Weights of a small transformer language model.
Architecture: LayerNorm before each block, learned positions, biases, tied embeddings.
MLP neurons of a small language model. Each row is named by its layer, matrix (up: input weights) and neuron, and shows model dimensions 496-623. Each number is 128 + 24 x the weight over its row's rms, rounded and kept within 0 to 255.
After each neuron's rows, "fires on" lists the tokens most often at its 100 highest values on Wikipedia text that the model never trained on.

L4.up879 [102 110 137 117 165 130 124 193 126 163 111 124 140 110 144 131 140 155 132 133 125 152 103 149 108 136  90 138 100 152 136 126 122 122 128 111 136 168 119 118 122 116  89 118 171 123 130 116 106  65 136 136  86 131 138 127  77 130 151 132 122 104  86 132 113 107 110 126 121 149 121 146  77 142  94 155 129 124 104 147 168 102 121 145 111 113 136 128 123 132 144 123 147 126 142 176 110 159 120 111 125 106 120  89 128  97 142 147 125  92  67 127 114 192 125 109 118 146 132 123 131 155 156 163 103 162 107  92]
fires on: " |", " | — | —", " | — |", " | Ret", " |  |  |", " | — | "

L4.up1238 [166 118 157 125 118 164 126 164 149 140 142 123 126 151 110 143 132 120  94 128 163 131 134 121 157 130 115 127 122 112 145 111 126 125 122 140 121 124 140 139 169 151  92 101 149 121 127 134  88 102 128 119 132 159  82 115  82 125 145 191 107 141 102 138 158 107 161 130 128  95 122 187 153 147 149 130  80 111 164 132 149 117 101 128 132 105  80 128 133 152 152  90 128 193 124 126 116 133 103 112 125 119 116 187 146 140 159 103 138 174 126 132 130 112 156 100 104 136 131 127 118 137 139 125 141  92 123 102]
fires on: "–", "2", " | ", "86"

L4.up3030 [143 130 193 112 120 111 134 132 148 122 143 118  49 168 138  88 101 149 137 125 137 108 105 117 158 146 142  76 140 124  94 124  64 115 132 119 130 140  98 113 117 143  50 151 134  94 102 160 128 120 133 123 118 149 142 117 151 138 163 169 152 100 131  93 127  81 104 175 135 135 107 113 136 114 125 123 161 140 118 109  97 131  82 130 105 115 114 127 178 168 194 145 127 122 122  91 117  80 126 105 139  87  83 119  92 107 127 141 178 119  85 101 123 113 130 117 143 132 124 173 182 149 127  88 153 121 145 214]
fires on: " | ", " ", "; "

L4.up1999 [153 128 147 129 138 107 103 101 145 119 111 150 156 158 129 114 112  91 165 127 182  95 116  73 154 143 120 131 141 101  89 103 119 112 140 111 146  99  81 135 162 117 147 145 120 149 163 118  85 146 111 143 121 137 175 165 166 117 145 105 109 145 113 111 130 148 167 154 113 126 112 103 141 127 121 148 123 128 107 118 145 161 111 147 136 110 117 132 118 114  95 115  81 132 128 140 158 143  84 158 137 131 133 128 140 104 106  92 152  90  89 163 114  87 104 126  82 108 152 109 137 157 167 113  94 140 138 145]
fires on: " =", "\n", " for the", " of the", ") =", " female"

L4.up208 [139 168 160 119 146 110 149  72 132 154  84  99 135 127 170 132 105 118  83 125 138 172 168 107 124  98 123 118 134 101 124 130 153 160 145  95 157 170 137 153 148  70 120 179 161 140 128 159 100 128 146 160 126 143 161  96 136 146  98 129 148 118 108 103 152 175 134 138  92 178 140 136 133 133 121 162 120 158 129 120 140 106  97 151 152  94  93  97 119 102 134 151 129 101 111 176 131 138 160 123 124 149 152 127  93 156 112 169 163 127 139 128 153 124 137 129 116 146 105 137 159 117 153 159 147 119 110 119]
fires on: "\n\n", "aff", " |  | −"

L4.up2054 [138 126  97 143 112 135 167 120 129 175  82 128 130 159 137 120 183 118 125 154 110 103 150 114  65 120 107 121 113 137 115 126  95 125 102 119 133  90 131 165 131 102 122 142 119 107 128 126 133 138 168 121 130 126 130 118 107 119 154 167 151 101 116 110 119 135 139 118 100 128 179 129 175 188  86  95 130 155 139 141 168 156 134 163 164 137 123 130 177 134 134 117 146 100 131 100 153 117 128 145 100 131 118 121 119  91  97 161 127  95 111  98 117 131 114 159 112 112 113 107 140  78 145  95 176 107 138  97]
fires on: "0", " moved to", " to", " to the", " |  |", " at"

L4.up650 [117 113 101 109 123  99 140 145 156  99 112 148 129 144 110 104  73 133 114 140 139 149 136  71 130  99 144 115 140 143 133 130 130 148 156 126 140 137 141 140 129 132 109 166 165 157 105  77 135  90 131  97 123 108 158 106 162 103 115 115 135 118  95 139 109 154  97 158 125 132 115 120 143 120 149 182 133 107 156 156 158 117 159  86 181 140 108  99 102 146 112 126 100 127 100 130 126 157  91 155 135  99 158 142 113 156 140 115  94 149 142 155 104 152 125 108 131 143 164 136 169 100 154 128 111 161 121 137]
fires on: "\n", " |", "===", "/", "ength |", " ("

L4.up1901 [135 142 150 165 141 160 127 122  99 163 119 151 138 138 160 105 134 102 154 112 162  94 118 151 174 136 115 133 123 138 176 141 142 154 108  78 130 150 116 115 121 140 145  86 127 115 105 132 111 134 159 119 129 170 111 125 115 172 135 163 156 127 127 136 111 115  61  88 101 152 101 156 167 118 147 119 119 119 116 133 141 127 130  96 129 137 145 173 116  79 123 115 115 134 111 151  95 128 121 139 115 119 127 143 148 133 137 139 102 129 111 103 100 100 154 147 127 123 106 161 101 115 127 127 140 110 122 102]
fires on: "\n", "\n\n", " that", "|", "ing that", "| Year"

L4.up1771 [107 134 113 149 131 109 142 102 100 133 143 111 160 174 101 115 129 153 154 105 166 142 134 165 145  72  99 148 101 132 103 150  96 136 141  47 135 130 100 126 162 139 121 126 108 107 142 107 148 122 145 174 106 142 118 128 123 100 107  93 126 123 117 160 176 102  89 111 111 108 133 131  97 111 143 131 132 133 119 138 133  98 120 164 146 146  91 130 120 113 138  74 118 118 163 127 105 134 156 100 125 117 133 141 134 152 167 158 168 102 154 100 126 143 141 137 152 120 135 142 111 140  90 125 115 118 144 134]
fires on: " t", " | T", " T", "-t", " Ent"

L4.up806 [121 158 131 103 112 115 148 120 147 103 124 133 146 102 106 134  97 137 192 105 138 141 164 108 119  90 125 123 107 118 121 142 129 200 136 113 140 129 178 112 150 131 156 139 157 153 152 129 126 121 147 103 131 137  95 141 125 139  99 173 146  84 133 161 101 128 120 121 104 129 151 123 152 135 162  99 137 157 133 136 135 139 126 118 142 114  65 109  88 104 110 126 112 149  94 148 136 140 112 146 122 159 107 135 138 146 172 106  92  96 143 140 123 117  98 139 121 140 163 166 143 118  94 112 131 106 108 101]
fires on: "\n", " |", "e", "(s) |", "\n\n"

L4.up235 [101 122 160  84 124 144 168 123 134  93 129 109 128 132 108 126 127 115 122  87 149 145 124 144  99 102 112 109 132  75 139 199 159  98 136 113 124 142 128 120 108 129 101 176 108 141 149 154 112 129 122 118 114 151 152  95 126 159 110 114 119 134 142 130  87  89 162 161 153  92  82 123 157 114  97  94 141 113 119 156 125 111 117 124 108 148 109 134  99 116 140  83 158 127 111 124 166 148 111 153 106 128 158  83 138 150 138 108  95 130 128  96 111 143 150 143 118 159 141 149 124 135 139 115 127  94 131 151]
fires on: ".", "0", "–", "8", "11", ","

L4.up511 [120 129 133 104 135 162 158 112 140 144 115 133  96 105 136 161 129 163 141 133  73 126 116 155 135 177 118 102 171 139  71 138 135 156 115 137 127 137 141 106 181 138 149 138 102 139 111 122 111 129 184  77 137 148 124 127 139 140 181 120 112 127 114 120 134 152 168 120 105 142 134 108 168 141 183 136 161  78 110 143 133 105 101  71 139 121 133 167  94 114 128 188 157 111 137  99 106 128 107  94 112 133  93  74 156 128 153 135 114 103 122 167 115 117 123 142 144 109 135 125 194 134  67  91 100  84 128 105]
fires on: "y", "er", "s", "e", "2", "1"

L4.up1264 [140 130 136 154 113 153 121 129 123 143 158 152  97 157 146 123 133 111 134 122  89 144 151  98 143 128 122 126 185 133  84 110 113  98 137  83  96 144 157 157 145 150 168 111 133 165 163 118 143 150 140 110 112  75  90 102 130 168 131 169 144 113 128 129 102 107 183  91 175 111  93 132 196 111 158  99 112 123 151 163 123 103 111 126 149  85 132 120 147 141 133 119  84 107 117 116 130 136 121 140 113 132 166  91 111 134 161  97 135 180 197 118 149 151 122 125  98 109 149 159 195 101 127 135 113  99 144  96]
fires on: "| ", " place | ", "–", "1", "2", "| Win | "

L4.up1357 [158 176 123 144 138 113 110 129 159 125 137 117 201 113 119 143  70  97 124 144 107 115 141 113 164 103  88 133 135 119 136 118 134 187  92 124 141 108 109 139  96 111 167 141 113 133 153 160 140 133 176 149 130 119 131 134  93 110 144  65 146 106 122 140 120 107  81 121 110 122 105 113 131 127 129 147 128 143 134 100  88 140 187 123 200 102 149 142  93  96 105  86  87 132  87 154 155 139 122 132 128 181 111 118 111 147 143 112  83 118 111 177  80  89 133 119 101 114 107 105 103 127 128 147 129  99 141 153]
fires on: "\n", " |", "| Year", "| Year |", ";"

L4.up550 [151  93 127 141 129 159  99 153 151 114 147  98 108 104 155 112 153 159 157 123 178 128 135 120 105 138 105 155 127 123 115  71 135 128 114 114 154 158 133 117 100 145 153 166 132 158 128  86 111 158 111 126 113 132 146 107 111 121 131 127 108 133 128 102 147 104 150 146 132  95 144 124 159 131 167 164 101 125 117 158 103 183 171 137 138 131 137 130 127 131 131 135 102 133 145 118 112 143 144 165 134 149 104 112  90 128 157 163 125 173 120 121 152 143 126 134 126 164 120 128 157 108 145  71 133 181 159 127]
fires on: "2", "0", "-", "t"

L4.up613 [155  99 187 139 148  88 120 149 100  98 135 105 150  79 175 139 121 107 150 145 125 155 127 138 117 154 137 101 154 164 123 133 167 169 126 132 131 154 119 102 136 154 139 177 126 158  85 131 105 170 155 156 139 146 133 133 125 102 127 152 112 132 144 140 152 161 132 133 194 114 103 112  83 121 116 138 143 104 112 145 120 136  70 159 146 122 128 106 108 133 121 143 122 131  92  80 127 142  87 178 134 130  60 102 146  97 128 115 138  68 134 147  98 138 121 122 131 100 141 119 122 126 116 149 128 156 148 132]
fires on: " =", ") =", " for"

L4.up2789 [105  92 127 150  98 140 123 172 130 152 135 131 176 149 125 148 133 140  99 113 134 126  95 103 178 110 141 139  99 126 119 148 131 102 154 121 126 128 200  74  81 125 119 117 133 118 122  97 117 125 144 122 111 163 131 157 140 161 113 126 126 100 106 134 109 123 131 126 132 123 119 115 132 157 116 106 138 155 129 121 113 170  67 132 102 141 118 163 117 111 140 130 104 122  82  88 103 139 153 151 155 113 119 127  79 154  89 142 137 127 111 118 138 142 158 134 151 112 113 157  95 132 136 132 132 114 151 119]
fires on: "1", "0", "4", "3", "2", "-"

L4.up259 [150 126 115  93 115 119 111  92 116 102 147  98 124 110 122 109 126 167 134 165 172 144 143 145 109  97 132 165 100 151 165 145 128 104 175 137 126 130 104 152 114 120 112 148 156  95 134  98 125 153 135 108 123 143 172 107 116 148 124 173 131 126 109 106 156 118 121 158 108 101 147 111 138 132 138 147 111 131 109 138 128 149 132 166 108 132  73 154 100 113 140 189 129  94 101 112  97 148 118 129 192  80 109 115 172 112 130 124  93  96 101 116  84 130 174  64 134 127 108  85 129 136 132 131 105 156 166 141]
fires on: "2", "3", "1", " in", " early"

L4.up273 [142 120 141 133 155 130 146 141  91 136 141 108 146 114  68  95 153 109 110 117 125 150 141 124  98 116 145 108 122 177 118 132 139 140 117 147 108 102  94 111 137 152 172 112 146 137 117  75 106 156 119 125 112 111  93 126 166 147  78  95 129 122 147 121 146 116 151 115 175 174  96  85  96 164 155 166  93 123 148 127 147 141  80 111 145 113 124 159 148 141 113 133 109 132  92 111 107 131 117 139 119 164 121 124 169 145 148  96  90  94 117  88 114 130 141 102 152 138 115 113 151 123 116 129 119 117 101 139]
fires on: "7", "8", "1", "4", "3", "2"

L4.up1588 [129 147 133 142 151 100 144 123 143 156 133 105 117 152 123 116 113 131 160 114 110 151 145 110  93 128  96 154  87 137 135 127 109 105 143 147  95 113 115 143 133 146  92 132 140 142 109 150 170 140 136 106  97 155 135 104 116  75 156 124 116 159  89 116 124 137 124 133 135 123 122 145 159 126 187 131 114  85 125 124 132 119  84 104 129 134 104 121 113  87 122 136 127 135 128 130 112 132 124 186 117 105 151 136 181 129 144 183 113 114 191 128 108 122 122 157 150  64 150 104 161 121 109 134 135  89  94 127]
fires on: "ic", "an", "BC", "ast", "av", " only"

L4.up1539 [149 118 162 182 123 119 127 116 125 111  88 102  92 126 145 142 107 114 118 123 152 125 161 128  89 153 118 108 166 159 116 105 114 127 121  93 143  91 131 108 144 129 106 143 165 108 112  75 123 123 113  95 133 151 146 132 108 128 148 149 134 123 129 121 174 123 126 132 130 124 146 113  90 123 148 165 140 151 105 185 111 112 150 128 140 124 139 136 142 134 123 195 144 137 122 131  67 143  92 136 113 145 123 160 109 150 125 143 154 133 140 103 123 120 136 110 146 148  78 149 187 154 104 117 136 159 113 154]
fires on: " | ", "2", "1", "; ", " | — | —", "3"

L4.up1651 [ 92  79 134 173 116 149 116 163  75 133 135 148 125  99 128 148 125 128 129 111  99 108 118 138 128 101 120 118 200 148 139 153 105  99 121 143 142 189 132 138 156 136 103 155 106 124 118 170  93 189 115 107 135 121 162 134 128 127 100 153 119 110 136 117 150 125 127 143 140 132 139  96 114 140 112  88 153 129 139 131 126 140 147 143 134 130 160 146 123  91 161  82  98 155 100 107 111 108 113 112 118  95 135 112 126 115 109  99 121 142 136 105 136 104 164 129 115 160  76 127 179  79 154  78 103 141 134 143]
fires on: ".", ",", "-", "–", ", ", "/"

L4.up2858 [169 135 156 146  81 110 137  87 137 129 153  98  88 141 123 148 103 130 151 118 153 136 143 118 135 126 127 146 111 122 182  85 132 126 124 132 143 107 130 173 117 132 164 153 148 161 116  97  99 146 114 132 149 104 138 119 100 129 107 142 125 151  91 147 117 126 147 121 125 115 135 137 168 143 156 134 116  91 134 131  83 112 130  88 163 135 149 134 123 133 139  88 172 173 113 104 103 129 129 171 139 163  75 132 123 137 142  89 123 160 147 163 126  96  99 158 131 142 120 104 132 113  76 152 148 136 156  86]
fires on: "y", "al", " Bas", "ay", "k", "it"

L4.up701 [109 111 116 149 154 153 137 190 141 133 150 103 125 140 134 147 153  98 128 136 125 137 163 120 148 139 126 175 134 131  96 188 183 134 135 108 114  75  87 150  89 142 138 135 125 100 133 139 126 140 124 117 154 167 107 116 125 173 131  95 131 127 162 117 145 137 176 152 119 169 150 160 138  89 108 116 161 113 128 124 124 116 126 161 123 168 170 105 108 120 137  78 143 129 139 115 147 142 137 122 118 131 124 144 132 154 151 112 128 122 116 102  98  90 117 171 139 109 130  83  87 130 150 168 101 136 140 123]
fires on: "1", " | ", "2", "3", " You", " you"

L4.up378 [150 117 128 162  99 144 178 113 136 110 161 105 143 170 118 123 118 120 131 120 138 131 137 125 111 119 116 131 119 102 134 109  96  92  78  98 146 149 134  99 132 112 154 130 136 106 173 119 130 161 136 104  88 160 144 129 162 116 139 131 113 137 138 155 146  81 132 131  87 134 165  98 163  90 110 133  96 122 144 141 126 138 108 140 100 116 147 173 115 109 137 150 145 100  80 126 118 110 160 159  93 135 154 172 143 124 128 156 117 149  98 174 114  90 134 104 127 123 132 145 116 116 120  92 133  88 122 141]
fires on: " un", "2", "1", " cont", " ex"

L4.up1546 [126 115 153 135 109 128 138 118 122 103 116 138  91 116 116 144 111 134 131 162 102 148  76 107 148 162  96 149  97 140 112  97 129 132 127 162 128  75 125 157  82 105 102 120 125 126  76 116 163 120 134 151 133 179 105 130 137 142 105 131 177 147 119 146 124 144 137 107 124 160 145 122 142  70 104 110 139 117 143 122 151 117 112 123 116 130 171 106 113 128 158 152 150 149 143  92 115 103 139 127  99 146 170 168  86 160 103 161 128 150 113 130 131 131 114 116 120 118 150 110 142 175 157 157 174 150 141 136]
fires on: "1", "2", "4", "5", "3"

L4.up1188 [130 113  98 154 103 192 124 108 156 137 123 137 148 144  88 134 121 122 116 142 148 115 112 168 157 144 107 105 121 146 142 106  97 152 110  88 145 146 109 115 117  96 141 135 118 188 166 129 161 123 126 153 170 139 112 134 145 134 141 173 106 136 125 114 111 139 172  56 148 105  96 117 106 109 131 139 141 131 139 151 112 115 104 144 126  64 104 167 119 157 190 133 135 123 118  81 149 114 134 144 109 135 113 198 116 100 117  97  87 136 163 158 126 133 108 146 181 113 104 165 138 109 151 153 107 142 137 112]
fires on: "1", "2", "- ", "0"

L4.up2203 [118 143 123 109 107 138 184 138 109 121 135 124 147 149 106 159 104 133 116  96 135 164 140 152 157 134 114 135 160 149 190 112 113 133 120 111  80 138 116 107  97 108  74 142 112 141 197 143 148 118 135 122 107 144 136 140 136 152 113  92 138 139 130 120 138 104 116 157 123 126 130 119 157 136 123 123 155  93 144 114 108 127 115  89  95 122  86 107 144 122 142 123 108 105 148 145 103 125 155 121 142 133 155 170 146 159 191 122  94 100 142 178 140 106 132 132 132 136 135 118  86 127 136  96 126 114 125 138]
fires on: "it", "id", "is", "ip"

L4.up1217 [133  97 115 148 113 114 178 130 118 119 141 129 100 100 133 140 122 151 123 128 148 101 133 141  84  82  62 122 110 161 116 107  66 130 123 110 153 140 150 136 128 145 154 173 113 106 136 133 153  73 138 144  93 163 156 106 112 129 121 101  99 110 127 148 127 129 145 118 144 116 113 106 132 129 149 149 113 153  76 115  98 140 143 113 163 107  92 131 158 150 129 158 119 117  96 153 148 125 129 114 163 156 114 123 127 140 174 189 144 112 149 126 162 153 123 158 112 129 119 129 154 140 136 127 103 112 100 137]
fires on: "8", "9", "7", "2", "oic", "0"

L4.up1821 [145 160 123 156 128  76  94  97 133 137 146 106 172  90 104 143 146 115 132 150 114 140 121 138  92 116 140 125 115  76 127 150 123 136 157 120 101 137 102  88 194  99 110 124 182 109 144 146 136 118 129 140 122 141 178 148 143  91  90 107  89 110 132 130  94 127  98 145 127 100  87 131 104 120 153 132 153 167 147 125 161 108 123 155 169 138 134 153 136 134  95 106 103 127 140 117 144 157 121 144 124 131 104 117 142 149 144 140 121 133 116 160 131 152 130 172 125 119 122 160 113 132 132 135 111 118 115 106]
fires on: " st", " t", " n", "als", " p", " T"

L4.up894 [106 146 116 107 156  79 101 141 134  91 139 149 129 130 137 161 112 105 121 132 177 125 160 117 124 131 141 145  89 112 108 126 131 131 170 127 142 128 121  84  99 101 129 171  99  97 168 145 141  92 143 126 150  98 145 113 123 169 138 126 135 122 109 133 107 102 140 143 126 147 139 115 145 149  92 141 133 120  92  97 146 142 109 132 114  91 109 145 113 132 128 129 143 109 116 121 120 159 102 128 140 131 140 156 133  96 142  94  81 130 123 108 132 112 155 139 170 178  89 139 158  81  73 159  55 137 145 100]
fires on: "1", " pre", " modern", " early", " cl"

L4.up1262 [133 118 159 140 117 137 133  75 106 133 131 139 137 120 123 120 137 116 110 112 134 126 134  87 124 133 133 164 118 124 106 121 178 110 132 138 140 143 117 136 104 168 154 123 153 122 173 123 140 114 103 130 113 132 138 135 125  96 126 129 128 124 110 165  60  71  67 169 144 166 113 108 114 122 138 110 124 158 144 124 106 132 110 137 134 106 125 105  62 153 133  79 129 137 124 116 162 137 147 157 126  94 123 133 147 141 145  61 102 112 131 122 153  97 123 156  95 121 120  94 143 105 100 127 165 153 133 124]
fires on: " post", "ip", " record", "it", "-", "p"

L4.up2421 [106  97 141 116 165 113 145 114 125 109 130 134 130 144 121 111 159 115  63 124 159 129 164 151  73 115 133 107 163 118 135  90 153 130 128 118 130 143  93 126 103 143 138  91 122 143 160 166 122 139 100 171 103 123 122 108 135 115 138 112 124  94 142 126 119 112 129 117 108 150 124 150 137  62 124 133  88 131 131 121 170 169 133 101 117 122 117 134 112 152 129 155 116 109 127 144 144 116 181 165 155 148 100 157 139 113 104 129  81 112 153 108 115 146 143 145 141  89  99 153 116 147 114 134 133 143 117 136]
fires on: "art", "and", "end", "imit"

L4.up459 [ 93  86 111 148 105 118 152 167 119 112 123 124 155 161 142 126 120 171 164  87 113 132 140 148 147 115 116  95 117 156 138  86 136 132 170 118 156 116 121 112  96 134  89 113 116 163 200  89 106 125 104 115 118 128 119 115 144  95  99 183  81 120 119 135 107 154 136 127 116 136 167 106 126 147 104 167 103 125 144 112 104 155 165 117 139 109 118 142 126 161  95 102 144  98 113 136 136 105 142  79 127  95  98 129 102 140 119 142  99 106 118 118  69 157 153 133 130 134 131 133 156 125 116 150 143 136 121  91]
fires on: "2", ", ", "1", "018", "917", "969"

L4.up2243 [134 142 106 146 172 104  79 109 149 128 119  88 147 131 167 129 134 147 123 139 147 135 104 149 139 110 167 157 133 139 119 126 125 131 147 119 116 104 165 131 147 168 104 125 143 134 107 104 135 112 122 106 142 145 100 115 127 114 149 213 124 117 119 145 112 126 150 198 156 100 147 131 144 144 139 136  96  93 142 127 120 128 137 113 134 129 103 167 146 147 141 108 136 100 100 142 122 118 124 117 167 116 126 151 179  96 127 142 156  97 132 104 120  95 177 159 142  87 157 141 141 152 112  71 168 126 117  94]
fires on: "an", "oc", " C", "ber", " Cal", "ast"

L4.up1143 [137 126 139 112 130 166  77 169 126 118 117 117 139 125 108 117 139 130 162 131 140 134 151 133  78 112 163 148 102 109 169 162 179 146 151 104 164 130 143  96 152 102 141 153 145 116 146 109 137 117 172 149 116  97 106 121 119 130 110 143 159 110 123 161 155 130 135 109 121 124 126 165 118  91 137 118 102 108 126 148 148 101 128 146 139 125  82  89 127 143 137 112 131 122 141 142 102 125 137 162 137 130 136 122 105 143  73 132 127 129 140 124 134 147 170 136 134 156 123 112 172 158 119 167 143 113 108 102]
fires on: " |  |", " | ", " |  |  |", " | — |", "; —; —;"

L4.up1050 [133 136 138 156 155 150 129 133 150 148 145 125 148 123  83 123 100 190 125 158 147 130 123 157 116 110 108 152 114 112 125 162 159 133 117 118 135 132 143 138 164 135 128 126 125 149 132 132 110 137 109 155 101 134 131 142 129  97 174 116  91 171 146 128 112 173 121 101  98  80 136 144 163 148  84 104 104 139 140 132 164 116 161 142 155 172 139 150 121 115 130 124 106 104 102 108 178 101 134 177 125 127 129 131 135 159 101 114 165 136 110 134 125 147 102 159 106  97 134 124 159 143 174 152  68 148 105 176]
fires on: "ch", " (", "r", "en", "0"

L4.up1637 [131 120 121 162 118 141 108 117 150 146 127 141 157 163 103 164 123 101 120 110 124 153  99 108 193 128 118 135 124 126 128  73  81 145 159 121 125 153 118 131  97 146 146  88  89 167 136 168 111 172 153  99 118 126 115 111 139 134 150 163 138  95 162  97 125  99 111  88 149 123 146 133 170 151 110 132 119 118 125 149 145 122  54 161 126 140 101 125 140 138 168  88 118 108  76 109 135 125 121 130 139 152 159 144 120 176 134 111 134 124 111 106 148 110 126 142 147 152  79 108 141  80 157 122 136 103 171 119]
fires on: "2", "1", " ("

L4.up1186 [106 113 115 153 101  99 127 138 121  95 136  95 138 112 121 163 143 102 121 146 128 120 137 134 126 150 120 120  83 161  99 148 128 132 112 140 196  89  95 134 129 107 132 129 101 101 115 123 142  99 111 149 137 106 138 111 157 169 135 109 112 125 130 136 121 121 136 111 118 128 103 133 119 149 149  97 143 111 172 102 156 105 128 121 125  96 133 116 140 165 126 115 137 137 157  93 111 129 156 142 110 134 151  92 134 156 135 131 110 106 146 161 153 135 130 123 151 116 133 118 182 138  85 123 121 112 145 146]
fires on: "7", "8", "re", "9", "atsu", "4"

L4.up703 [126  92  87 128 154 133 130 139 122  91  81 130 136 115 142 170 162 104 130 143 142 161 126 129 118 107 117 120 148 102 161  99 125 125 154 128 157 163 113 143 157 122 123 152 111 143 143 108 155 177 140  74 122 135 106 105 131 143 153 129  99 111 126  93  93 131 134 146 127 108 117 136 118 156 144 155 135 135 147 138 160 115 142 108 144 100 136 141 115 148 130  94 116 118  82 158 111  82 129 151 157 123 123 120 108 145 131 146 137 138 135 135 145 110 156 123 159  88 118 138 153  95 124 102  93 140 103 119]
fires on: " | ", "0", "1", "2", "4", "12"

L4.up252 [121  82  85 133 156  98 124 145 109 161 134 149 124 135  95 149 135 111  90 134 127 130 144 118 130 129 130 147 188 191  75 141 129 172 129  92 149 101 127 105 150 118  69 153 118 150 136 115 106 127 105 122 120 102 132 150 123 141 158 101 121 173 126 171 129 133 120 174 135 129 128 155  77 138 153 131 128 151 135 154 162 137 128 136 137 127 138 151 166 128 136 136 148 119 130 111  94 141 123 114  95 117 116 104 110 144 157 132 138 112 141 115  89 110 115 118 148  88  85 124 125  85 133 140 177 143 122 124]
fires on: " | ", "1", "; ", "2", "4"

L4.up2988 [117 186 163 139  90  89  86 108 137 129 112 131 159 139 124 130 154 113 163 160 116 131  97 127 105 125 120 124  93 119 103 142 121 129 128 109 110 146 130 111 159 156  80 146 104  98 120  54  81 106 147 127 109 178 111 114 121 144 127 125 113 163 101 106 133  96 106 121 129 143 115 127  82 140 136 165 134 130 101 136 152 125 168 130 164  94 149 108 126 132 144 164 124 137 129  76 111 139 135 135 145  93  99 163 143 165  84 163 121 136 152 139 119 120  77 115 105 101 125 120 129 128 119 123 118 137 136  72]
fires on: " | ", ") | ", "; ", "3"

L4.up207 [160 127 154 114 119  88 158 112 133 139 160 144  98 163 175 135 115 116 179 161  99 146 104  96 129 106  96 108 137 148 152 144 139 139 193 130 193 133 119 116 131 146 161  78 133 133 155  90 113 115 137 159  91 112 118 124 162 183 137  96 135 116 120 153  85 151 127 145 155 112 135 152 111 128 170 141  62 124 160 130 159 112 138 107 137 103 105 133 118  78 141 149 177 142 128  71 151 172 129 156 110 168 128 176 122 149 144 151 111 116 155 137 154  99 135 102 139 127 143 132 119 110 160 152 126 123 144 126]
fires on: ".", "y", "a", "k.", "it", " few"

L4.up1495 [145 136 159 147 166 140 123 138  90  91 134 154 128 138 100 119 112 136  97 167 140 104 108  81 144 136 126  65  99 158  73 119 123 112  99 155  89 111 127 130 105 143  97 184 145 100 149 116 139 139 148 139 140 114 116 150 140 142 106 144 124 155  91 118 129 124 141 129 156  95 125  87 127  83 121 118 138 120 130 145 142  93 113 149 106 117 107 119 172  99 119  82 106 114 157  88 174 133  84 134 120 152 158 151  99  96 120 113 114 127 131 139 136 134 142 119 130 102 112 137 154 140 129  95 168 161 125 157]
fires on: "\"", "–", "”", "^{[", "/"

L4.up496 [172 180 131  81 111 122 146 135 149 116 179 108 128  98  91 106 135 171 110 114 133 101 116 104 134 142  68 158  69 137 127 128 125 102 164 119  76 129 155 124 150 156 110 161 143 143 148 165 107 173 112 137  95 132 102 177  79  98 115 153 149 135 128 127 123 106  93 125 113 112 126 140 135  76 104 162 125 142 170 148 117 145 132 126 104 161 124 116  78 142 147 149 163 118 123 116 132 131 115 168 119 115  90 165 138 146 120  86 104  95 103 122 130 128 146 138 132 130 133 146 142 119 129 126 119 163 113 130]
fires on: "n", " Min", "0", " dr", "r", "ind"

L4.up911 [147 134 124 124 155 156 101 108 111 144 118 137 108 111 162 178 138 105 104 130 129 123 149 152 174 132 100 120 170 131 136 126 133 129 116  94 109 160 135 152 129 139 122  90 145 113 137 123  99 104 122 157 139 127 136 141  89 194 103 161 134  73  98 118 109 122 163 108 138 168 141 144 160 134 132 130 162 114 168 131 124 101 138 120 104 144 130 105 119  76 172  93 158 127 163 160 142  88 121 114 153 159  83 112 134 123 157 121 135 150 151 116 109 140 108 136 107 165  94 123 145 116 169 120 128 131 120 131]
fires on: "\n\n", "at", "ce", "ă"

L4.up2762 [168 117 146 130 141 104 117 140 112 105 160 112 128 129 123 115 130 148 129 150 154 130 186 128 149 144 101 159 139 136 132 138 129 166 108 133 133 118 112 130 106 132 133 232  93 154 116 100 138  63 108 138 103 121 171 142 110 107  99 137  81 114 132 156 128  95 130 146 127 144 124 110 131 117 154 123 118 113 179 139 139 132 142 156 145 144 126 121 126 142  91 155 119 110 143 140  90 179 124 178 121 121 114 137 155 109 140 133 136 111 140 121 111 110 106 112 125 159 118 109 132 162 142 151 122 123 109 132]
fires on: "\n\n", " |", " | ", " School of", " ("